config = dict(
    num_hidden_layers=8,
    hidden_size=512,
    num_attention_heads=8,
    num_key_value_heads=8,
    head_dim=64,
    intermediate_size=2752,
    vocab_size=40363,
    hidden_act='swiglu',
    norm='rmsnorm',
    norm_place='pre',
    norm_eps=1e-05,
    positions='rope',
    rope_theta=47200.0,
    rope_fraction=0.5,
    qk_norm=False,
    attn_scale=0.125,
    bias='none',
    tie_word_embeddings=False,
    parallel_block=False,
    init='trunc',
    init_std_qkv=0.0283,
    init_std_o=0.00708,
    init_std_up=0.0283,
    init_std_down=0.00306,
    optimizer='cautious_adamw',
    learning_rate=0.000353,
    lr_mult_qkv=0.7,
    beta1=0.95,
    beta2=0.98,
    lr_head=0.00481,
    max_grad_norm=1.0,
    warmup_steps=450,
    schedule='wsd',
    decay_fraction=0.406,
    decay_shape='linear',
    final_lr_fraction=0.0,
    batch_tokens=[65536, 131072, 262144],
    max_seq_len=1024,
    doc_mask=True,
    z_loss=0.0001,
    train_tokens=1273000000,
    max_steps=9223,
    dataset='wikipedia_en',
)
MLP neurons of a small language model. Each row is named by its layer, matrix (gate and up: input weights) and neuron, and shows model dimensions 208-303. Each number is 500 + 25 x the weight over its row's rms, rounded and kept within 0 to 999. Numbers have three digits each. A neuron's up and down rows have the sign that makes its largest values positive.
After each neuron's rows, "fires after" lists the tokens most often just before its 100 highest values on Wikipedia text that the model never trained on. A number after a token or word is its count.

L2.gate934:522482452536512493476533553551508501559471547477532496474478490459526519558559546500497441496485460468511538468497530535460518516499532463526527483480485514503507512527525508510503518488499495515490496497471519507478549503491509484547499522508502476517484499477489478486513491492490485508
L2.up934:541500520486476516532523514471485492498533499487536494517481468484507498486508522487511458493547492466518483496475499489499510476493515496492507532522495502463513533499457499494497520484542512529492487473480491491476513476489463474545469513447499508491540507496489482500492481481538498494
fires after: "1" 61, " the" 12, "2" 8, "0" 6

L2.gate767:492499514516486536507501526520485499520499534509493542522511523523483547494502476541523489488457504505532495527484494503492540452482510479507501475503500534507526498462512508529483497495540507505505511501518480525481511482499499504572539501492445485434497477498502556493491520498504500516
L2.up767:482498524498484505528457517485502494489490473490522525492488545500509481493469510520487486502500507513511536466519479527484445535513490519526524465503484517498479445504474520545467512444516539522488536506489506520513564496461487500485530455508475484505505501433495503478516522455499528498
fires after: "1" 30, " " 25, "–" 20, "2" 15

L2.gate870:530480463483489494511500485499483488501562536498488530509518489467499486467480528552500482548467469489491475530484481493506491453511542500462503493444531507507469481501506495520498480495484468530485551483495511515493479502457469561503491507525484474487512576500497493499478499498497515486
L2.up870:523512449467543503469459514472511512508540481496441476515480512484520484480479474479515489499520497494482488511458466542493484466466536467481456506477516489517522493509467488533528495527528497493453522500535442530519483524493499481473493500503481512456519535475495510493499503452468518482
fires after: "9" 29, " " 16, "1" 16, "0" 7, "6" 7, "4" 4

L2.gate82:505469509514548506541492522532485520515479504472518517539512460541557466542575504525445431542520532541533512510434509482521488502446501496506538476517467569466523502457501449502488490465502531539488518539460505546457499500518534542542503472519508483516532475497522536468512491470500460468
L2.up82:470484517503492490489498466520509474463509543548534519466543488497523504462524531571507477539487482538498497492482484499548488447471487557480515465517520510489471443490489556494493497465486504483497547497501526515515463498507485502533509539454465490470452506480494512490520493516477491506
fires after: "1" 47, "9" 18, "0" 15, " " 9, "–" 4, "2" 4

L2.gate755:532493485515510517532493536582500512432498460465497481539528482518522517491507521490507519488479501494516520526486515525548455513491452510496495497494472497464502550514526471462510519534504502499495526491450471514495551471461476513571492506558528456510481499521469504476517470506517459525
L2.up755:479482471462500510486465504503466446458484491505516502483520536512469517476496559537499517472512517507493499498471497506502519499452505502518512490509537465512490492505470482520492492474509482523505487512487538518463474542503542549494517515470528520521490498487533512509503537490539516538
fires after: "\n" 37, "1" 14, "2" 11, " " 8, " |" 5

L2.gate1681:486496527496526494531506499482483499493531529505461486464520494528532470496471540522494511470545478529467530495469490500482462504507529500514509464519465495488512543503473500568481460542529574498529508529474477495484506498491513541506508483511464503493500541461488494512512541496525488509
L2.up1681:528520480485526484527495511508490486485470504516516559541448531471507491489478513482511488544504480485480501477487532506523521521485489497483503482492510499492522532511496469514542498489484499528494502513520474523510537507468473494533475488489462501521540563493450488498542441466459454500
fires after: "." 56, " a" 7, ")." 5, " |" 4

L2.gate125:501496517478506493540509559485463536537511514524526484514527482490521489499556559503501473482468523503504513502521513506475485467462493461537511499500552491515538543440493485502467488495469517494547497519488486510516463479540509481482506521502483481515470486510459452511483527519507503541
L2.up125:463528470506470485528511520486449485502496536496498506474500440486490490533493503474511497475512494492472541524504498503517488467473521465508479517500497483511525532495466491541481508530492493465508543507485513470507478491492541511513454513544508482495480502498539516503466520484489488509
fires after: "." 49, "\"." 7, ")." 4, " |" 4

L2.gate1874:483520507478496511502486513531538494487535545468535476513530488498524536508509552533486494483485511511536531467520515540470493496488514494481552487507490490473499492516477460500478523496509523506479540514483492499512516470462505526498476546522496419535527500497504480510482482463502484506
L2.up1874:514466462494504497455497557520543514516488518506518538503493508484444490528477481473486471494469477470498453480483471468514524459486495468474482507519480472507504467477473534533531463584516489492444471494487492546490473539470492484511512488502516488468568488471489496513519544497523471501
fires after: "9" 39, "0" 27, "8" 11, " the" 10, "1" 7

L2.gate407:499510465450488514487497530522465527494485566526506474508513500490519496552492473529490488494505465449489518516503479518505523480492510515555506477507454475476488529487465507546470471498512533499510514483451463475483484480470438500544546544458498479525506490489561504476511503466515522496
L2.up407:504465509532480486461536531506516537476501524476529511553510540499489505479508512519527514478499501486465491508448483481476509521484490479485475519479485526471508511493465527484523514530525472520453537537497510503517481523495540508530442435541547499506499490513462505504494526546502490518
fires after: " the" 78, " " 16, "1" 4

L2.gate1439:505507520496548514538487474507460488495485478481496509516485535521507499483494514526490466487506461516507494496494488497454514534476477467477516460500534487510513496469469455496497451480480495524512520522514522495481513481503515543539538497544507511525475483497465484499551489493478440529
L2.up1439:522467494486483572475521474506492442465496526504482497489478481519506505477465468524506514498505527465505499505485467460523502510566550537513487535462494508550545482517489518473504497454493492506500466478507499527521500514491496504474483457472499487496525516470497515470521466464512477538
fires after: "0" 13, "1" 11, "3" 11, "9" 9, "6" 9, "4" 8

L2.gate830:544486492501508526527522501542496481492498461470496491512534518552527466521472499479506484486512517562526482507483502481513501460450481484471489445510501472499503493487479497504494501512500461527488488510493526488490505541522509522548505477502479482500483531472507514477499480517504463523
L2.up830:473507489470468534481524530460497459507490516505495466500515541504483511505487497530496491458488494517500518497499449493537510482497478515471541475524479515508511439557495502479490478486532504474499528472498514548479547567478482538533535500483515487499510514517466479490497498516522527513
fires after: "1" 90, "3" 4

L2.gate224:584490510467495512490475540491511489489531470534493529483508488503548550527523498531527525478495499484537517490504490523485463521513517476509540533481523494518494535488455470542514461488566517509517508525524475493474463522469465544528526516508486483523484483464522501506474518525530491544
L2.up224:486543450511515507518470493486516477485530533494516545550482476472470514549522511523472480499556537421464497520479470463516460504456501457483467537495483499488521527526462485519482498506514492495497440468501506497472503518528524488529482527524491520478526520529472470523499498481480492506
fires after: "." 52, ")." 5, "1" 4, " |" 4, "0" 4